From a checkpoint of a small transformer trained on Wikipedia: normalized queries and keys, 679M tokens.
MLP neurons of a small language model. Each row is named by its layer, matrix (gate and up: input weights) and neuron, and shows model dimensions 80-207. Each number is 128 + 24 x the weight over its row's rms, rounded and kept within 0 to 255. Numbers have three digits each. A neuron's up and down rows have the sign that makes its largest values positive.
After each neuron's rows, "fires in" lists the words (lower case) most often at its 100 highest values on Wikipedia text that the model never trained on.

L4.gate725:129120140145131104172135098132173132119119135126111158101147149104183137103136116140111066175111136112122126127137114124116118111117147112120150134143123112126116092117117125120132152124135129129116144122118114113114138142161103118116147104163107118141111184143106116152089156112101114101134120176115109115153115089138120120157103084111148115126165147090154138113166100144109099095128
L4.up725:114147171142112155133093116147140129094115075172135101131106107125131142153146139094141077126108151093136133137131085127102109145150139129126175163140180131159116095132143111082146143135113120140088140143111090091117122163136124112112165099130115177116142095143134138120072114176152105106178083176108123109126112098090149137156126148121105098112099127095093154134118099127101132112165
fires in: "this", "number", "site", "served", "sits", "service"

L4.gate775:130108125090132146125148072101142129162131151121101086149137171138113140097106126193142109154103110078110117122159168139117143143131110093165156153148108142087105133130128085135150132107099144168117171140112114202108128147153110136128105133147102101179104120126160135138129117099102141188120136136104119135123150096145135108163113132135100107132166075153138107168139095129115096132132
L4.up775:178124143146098118129096124162126093102134114128175103116117143117137112108151125112115087170108122144143165131190146135091104138137113116130130148126152153103141073130150137137150128128113108112121178135151098161117132097098125125143146129137158137165109156098151104141149110129165119147087118107156087172138091142130125125152098114142148127076169147110115134087101080134083085142115
fires in: "this", "church", "each", "every", "such"

L3.gate570:095086141111155108169131092112078160129148137130129089107155094093164143120128104127172114138080137158206111135172099135097141101138174088146142150113136135115129150142135137126163117115113183127108099142121122114138139128129156152143084113129146147100135157135171124137150162124112103142123152153071147123145088133130167140141096120152099116108141098131124136172130144107131141099130
L3.up570:124147152109114131122101107126097099149151151156172116134102141115145119114102154081129102139097091091129134150128186108135130146115137198134130135092129184104091150148118162139170137147138110104129111170168158136120137126124151122112109066127109121175130097127165082158154136136153135102107177116112149109086123135117118119088148125095086136075170101115123145111119130114120112097125
fires in: "was", "were", "way", "days", "is"

L4.gate242:110150129098159146163173126141122136174143125128131130133115131089118064141119119169114101154116117156146126100111130108138136162100124139079131147127134099130093128149162160141086109159153149157127121127070090137129076125144139107121102141111079109120123146119134141124145117120117180111160148116104133128120142098108139140122115132106102124164089130124104130127148085111145141135161
L4.up242:151098131138140137119101061137150136132077157141138130093107128110141151143101180101107142145108106115116140118131109135153094145126140122110131099125132174130141116090133135099124128177129145109147097149086111103120146092089123137145166127095135130079106178117153129109152106139104091143113159103099123133164178153131144141110111111141124151158136123133094117085155085155152150117108
fires in: "life", "california", "wife", "capital", "living", "deputy"

L4.gate729:125075157152127139140134127183176144097133151117177122115134131096146141066129107066163141118117126106091149111143149145108119165147133134141125136157123134109095091121104145089114139150097127140112173113155117129123105124104129097128123164086108083148093185092120109142074118129137103121113156148111120158154143125142142137120108134140106095099119136112140158119152106116144171129109
L4.up729:148138168139079084099153127132121096125087054151097141116117142147137134110132135104130139129148165151124112133139122115113137124137077123117125149123071182112092149115117137166134130158144149103126135163148122103116101156130181159164163134122149160105126140114145152111134153123128133144117097110127107080088126148146152117173153134103144130157142135111186114124164122090126143118140
fires in: "of", "david", "president"

L3.gate519:118113137164120117139126108092156130099095123138135166144143137168165085143135134170167102148131164083106110112129094128088129111142118095118124155160102097129128115107107142098113145149138128130120114110099138162138099121094148120148134133099085123151135155132106127135176123090137136123117148106103151144132130123151139130147163117142159144113156129160107129141159104118114086123128
L3.up519:127088149133151148118114150077132111146162165143176121120113119131155177140141114148151134209081154137104086140126123176093128126108118104181123105142140092132099129132106108127129156113111175096119137118136099108157122087109148098127140145170135160155147138147101144103134132116111108152120152111131152130115143157171135129143112086104123115171163114075131128136127112147199157137107
fires in: "name", "same", "came", "at", "dame"

L3.gate663:120125164129169138115136104123095155108152148109176106141109108158166134104130133129149171169117151162134099160174111113144132138120121115169109146134153117146139132113146145120166109136161152119113117112123088095129137101138169110149097117128136130102081203123133119130120106124136090145131124141083141108122112125125170139110092158144123149150142103159117133129120132114132126064094
L3.up663:156113137099118098190136121138135119062133101112124130104130130093101095130152124094129140189157152157122149111144144124148135121134130136134130102140126135113075141120127125125153102094114130136137139110126084119130136135100159111115116150114140128149130107113135141156096155173144117140085127119149085166129095121107128116137132092129073112134149097128124187122101132096152128109160
fires in: "was", "were"

L4.gate563:112147127133100134158135124167122143106099155126150109118143140139122164165085116132180133112148181127149079111145162143130169123123115094090089153152137109094116118109142126098147108114123160093126150113124086173116114111091112096096134135117116129151122194122111109130120088084130138144122148134082123120149140151114138142127134122145097121113168133151121115132144134112134125118157
L4.up563:095101131146157165167119185142084120126160121143167117160127116118106099135120122083154071130156147095149101129165108140139166082111115103179111074123148113154126137116122141131136149100118174095148109111094116152105113131120146178133102159061134103159115134123112138166128146142131131154159163114087140128131132110132122129157139136140136148107106109090159092152125100116137191100128
fires in: "as", "association", "at"

L3.gate47:107135115078135137140165102128141096142155087135145101120115135110133113105112118090104132094137165155091147127139091115164188118149128112109141082149146111149134162126146137186134135121116142128140117147118192134178091127131113149105127118107144190143169082128116141114143150136159112095118132120139154106106145120154148117114151093104110096143099119099102127138159125148099083133105
L3.up47:130165096097128159141107144133111118148151138113117085078122092109112124116124111129141107115114130101159115133124121097163176156125140173149147184118155121086094147171151058088138140127113158177148103114141123120110100179081086166129123125157103117105088118127143150142109139144128088115114148147158162156097083131105151100139101111136146135100160095130149127132141138130151118151140
fires in: "and", "of"

L5.gate309:157123111120116104138128141096130141119094119112109127088149127089153099069099117083103090109139090155142129149170167087172109090089135118124144153114137130098124106148099096134100148138080145092142110126152123148125141160104131148154072139136086119157127136180147137158138152168153100117107148155120123168118125135135144138127098111134131110068147120130111168204154120098135128098125
L5.up309:078162158110141124112135122138153146169150127141109112131144137088133154110133097126103120098122145114121175106115125145111116170144095122158097137097152155102108109153096153119156116156113137105096117168156097138122122101145120129106109195113171164135122121116123138175068174145124136147103100102096163158145073105097138150149132122137113112152115124123130122131122144120137125153125
fires in: "the", "his", "or", "dumerili", "after", "their"

L5.gate485:111105102119137136107105105136123132089145147115138149170160162148123122134102137186141095123086107109166097161113121162124123115149110124118150099115108111129156095142130119132121127102153145126138103134118114121128137149110173141135140130161102136117130110115133125168152112132144143134083119122088102185147122089165128134118114148118132110105134086135111092133134075097097083104171
L5.up485:134120105137174126093100158117144139165165126172164156147170120139134107143096139145135117163116143104138118154114083145110146139188098129129091084088133141123154109150101165134139147132183142145101085141128192147163157165120158136129125127182120173137091103144146142131155097172160139148111120119107107135214121123135149135122109134144106116092092097121082126118126105144097117129143
fires in: "of", "whose", "local", "original", "chief", "late"

L5.gate62:093134150082156142153158157121141118115167129116159098136149155141125144114116115165169115144127119133175092177156099122093090120128170150145160120140126137140109132116120137108143137140087136146140144122159159140132098119172143111152102119106141130171140167133126108105107150125149143138123113163130165152108113096147140169156151091152098093145131107120132115164112153094139116127127
L5.up62:128160134164156139140084137139134112105111139125137157144129116141132118084161140118135140168124117113113112127140132129106148130113092089115149108127100117149110135161110139113145155119150127150147149134150116129124121143127130135161113149128165091166155173100127134089151106114187115142128146135181099125086102123101119109159129120144171162150170113105119146137141128116106102130115
fires in: "him", "many", "each", "this", "himself", "his"

L3.gate214:119108164117110127085131108119133150130107132113124163142120122104124131137108130215169159131145116114140159114171060148112124129135103134118115161102101118124112127102113187103109094114150119105126158142127110101114091101102109129133117138068114123103133175129102117101134092098099130123131138156112126121133089099146143130140089133140105134143126120157145116141122162082137085107113
L3.up214:158132172123141137113113148145139153096174114155155128172145140197130109123137112149148167120139179087119110139128101124093146113137099090121092135169104133141089141124127173155118129117126116119140120135159162132170135146128103142107161108095130117155136103142106149117153107139137138133163136139101116079107094116196117137131139122113164118135113141148135104127106125133139100153152
fires in: "was", "as", "is", "became"

L8.gate945:102120095189138133112114136140170130153115088130090133129142141097083090109135100127200138102165151182109124143122132143123164157148127116109110128097125103116100150131156149170094115130080113119154150105128105121117143153140112100124124139095108144211106158091152148139123155080125098126119143113113142141093132133148146131130117128107138123116172133149119130114128109078138110143135
L8.up945:126141127178083150116126143059105175117096134132105127082157083114089156141139113150139111159119138178136138188135054138142166140134090123165117160149143131150107128096134130159079117132104151162130116091141091102106116130114114141068153126103099118091163129149134135089162123076100174162138109124107150121122116134154147132133122111144123133177151146102153108115152147115131128125083
fires in: "of", "as"

L3.gate988:126120111154072154167146125103162173091112141093099138127094135107115109116162154143117156077116125110158072143170124129112101140146135141111153126142123115115149113141155128141096116150125138126125165091164084145103115140132129147179121162102101108119106170165136113164140117091126164124113142134095094180116094103116132126134098158135181142148129192143101145147144121093114104118089
L3.up988:113131135150150086105127095075098106166182126127162113094164151102141162143131122145124135092098068174152125130176110152134140094144144133142139100121110119137118144150124156209110126128163122137117125141129198153146124111135143182133130127093142158145112141129154086129125128151133131097162125148136159118140107129142118155126118138156103167164132125135112170134110140105099122112143
fires in: "cup", "because", "census", "case", "crush", "occupation"

L3.gate838:119121163131096097149137121124120170127097129106103192132080121075116084136163141155147137135113109128154143135188103142124140114115123139151091149134126110127133160132140178124119143111122150151161151140148120131108111143165151122160164120135115162111137098143140134131079105108113183129120117144098109136100159123132148134145079152133131139105104159146163121160127110084089137132116
L3.up838:156131145126157143142120131179093105117142101134124132133128134117099138193116095134125145185139143074138148137121161162164139137128119153160120135109153119165094152133152134110108133144181118129141126127120123115117148140153109145096151152136156132157109110119112113143111101166182140107161070113104071136129153123104150126136130101127124118117121084110116108158138134114107161130121
fires in: "had", "was", "or", "is", "university", "city"

L4.gate811:119095121120129157116162130089127147170115123120200104100156103082162088139105126178147100097150107108144091149125097128115140090100099116117134129135143097133144150090107151106113143147171104116115098137161142097156061148122147099080080175137102135133095148113128165105143167118078135119137141093107147115127144109145158141099169103119112142126105158123119132109174150110135102109123
L4.up811:131120130143121138147141164094137174080146118144132116080160120117136157116131142088105121180153122117107202102142123123142082117096122160111152139141135114148094115123111165106111117140138128141131083126111105129130093153163171102105151161116104154140117113125146142134138174128136134098143147160112112100135164127109166161145121127121130111163103118139118159086123118158152152133154
fires in: "life", "wife", "room", "role", "office", "earlier"

L7.gate766:098161086112123105116170133144174181150128097155196134152114157131131131116104103115119129135126145111115116143104180141106157111175115141079135151119112146138117098120138130180116148105101122112088147103133171136149130166182166153131140108146150147148113119124137105094169153143152145124096149098126120148178166141138127137120125123137176142122106116092099135115160096139130131131153
L7.up766:127102134119121118102154135110176128119146118105166136123148112097097117139090083131114118083118139098154118124127080125126145125131112128168128126109151173108115073113114142140141159144150115113137104102132120148152123122116113131135144147078131126145102133137141149123137144123120138097129136097142090112156141132099110118105114130134135145064150102164123058163137151099149092081142
fires in: "of", "species"

L3.gate694:106139142118116148075126095108144118076122162077106133166117107159102130129170108102111116123098143126165140120138134136122147148094135168128104163168124090131117151121143120074133101131123174129139108136186115151141111148120144111149114095086128115135036133094109105128142143087101126169159156141145161129130132108107170151127135107141145145126141123139165110108164139148124149119103
L3.up694:107098129116120162094113103162145140112122111145130090109110138079160169169146129095087113157113163176134136118147103120131136145102098115133165093139131120117123128114109170139116127160105132154126108155101175154155117170145112144119124128106149110125128199141180133140119119096142112137156148129152137121123137156112170120132174178129108130118103194106140112109133128075127145149123
fires in: "to", "down", "top", "low"

L3.gate1002:127129162154072156160136141140140147096101110100099134149127149092148095139147145126160098132111114091139126114156127141111080125143123147113118137174121120138145122128135133160112101127110159156123131113169081142113082140098132127170150125078078140089123174131127112125120109110135124143128128131098137185132061111090154152122112137107170130111124176153105124155133103097104098101097
L3.up1002:104175136092145153151121146142103143115118129146123092101131134129111078108142150099110144091126162134141096127140094139119124131139098134134113100147091096153110191146150153127118084115108111158105129137081094143130126084122130160115160135143113110162110133145116120119107106135119122094195137144095135111073147137117150112165134151120147124109085118158136153121120111154049129093128
fires in: "because", "of", "preceded", "from", "census", "succeeded"

L8.gate593:094119118086143150123133112121166114092142172105163126138098127098103135086155120104185079113131167180145158159120161118135077147154105135111135129101136122118136158075095134197092147132114152134146113134143151134104130137157148126120158121124128118106128134116100136149142172146111120083107122147097144163179108098133172127162091121149161074103137164146155144112131121123124113090160
L8.up593:120144125133100146155142132109161138104139142158146155107131120137084114134116149121172121145124125130090158151127129123175107148163085152161086090148188170120125117091101166134110074153139141140133121112133117153103164156138149162174108131149106132161165099154113145150111105105126142116104139131147112176124118129130136158150112140156137100128142106134110104107132121117121132110151
fires in: "of", "later", "laid", "launched"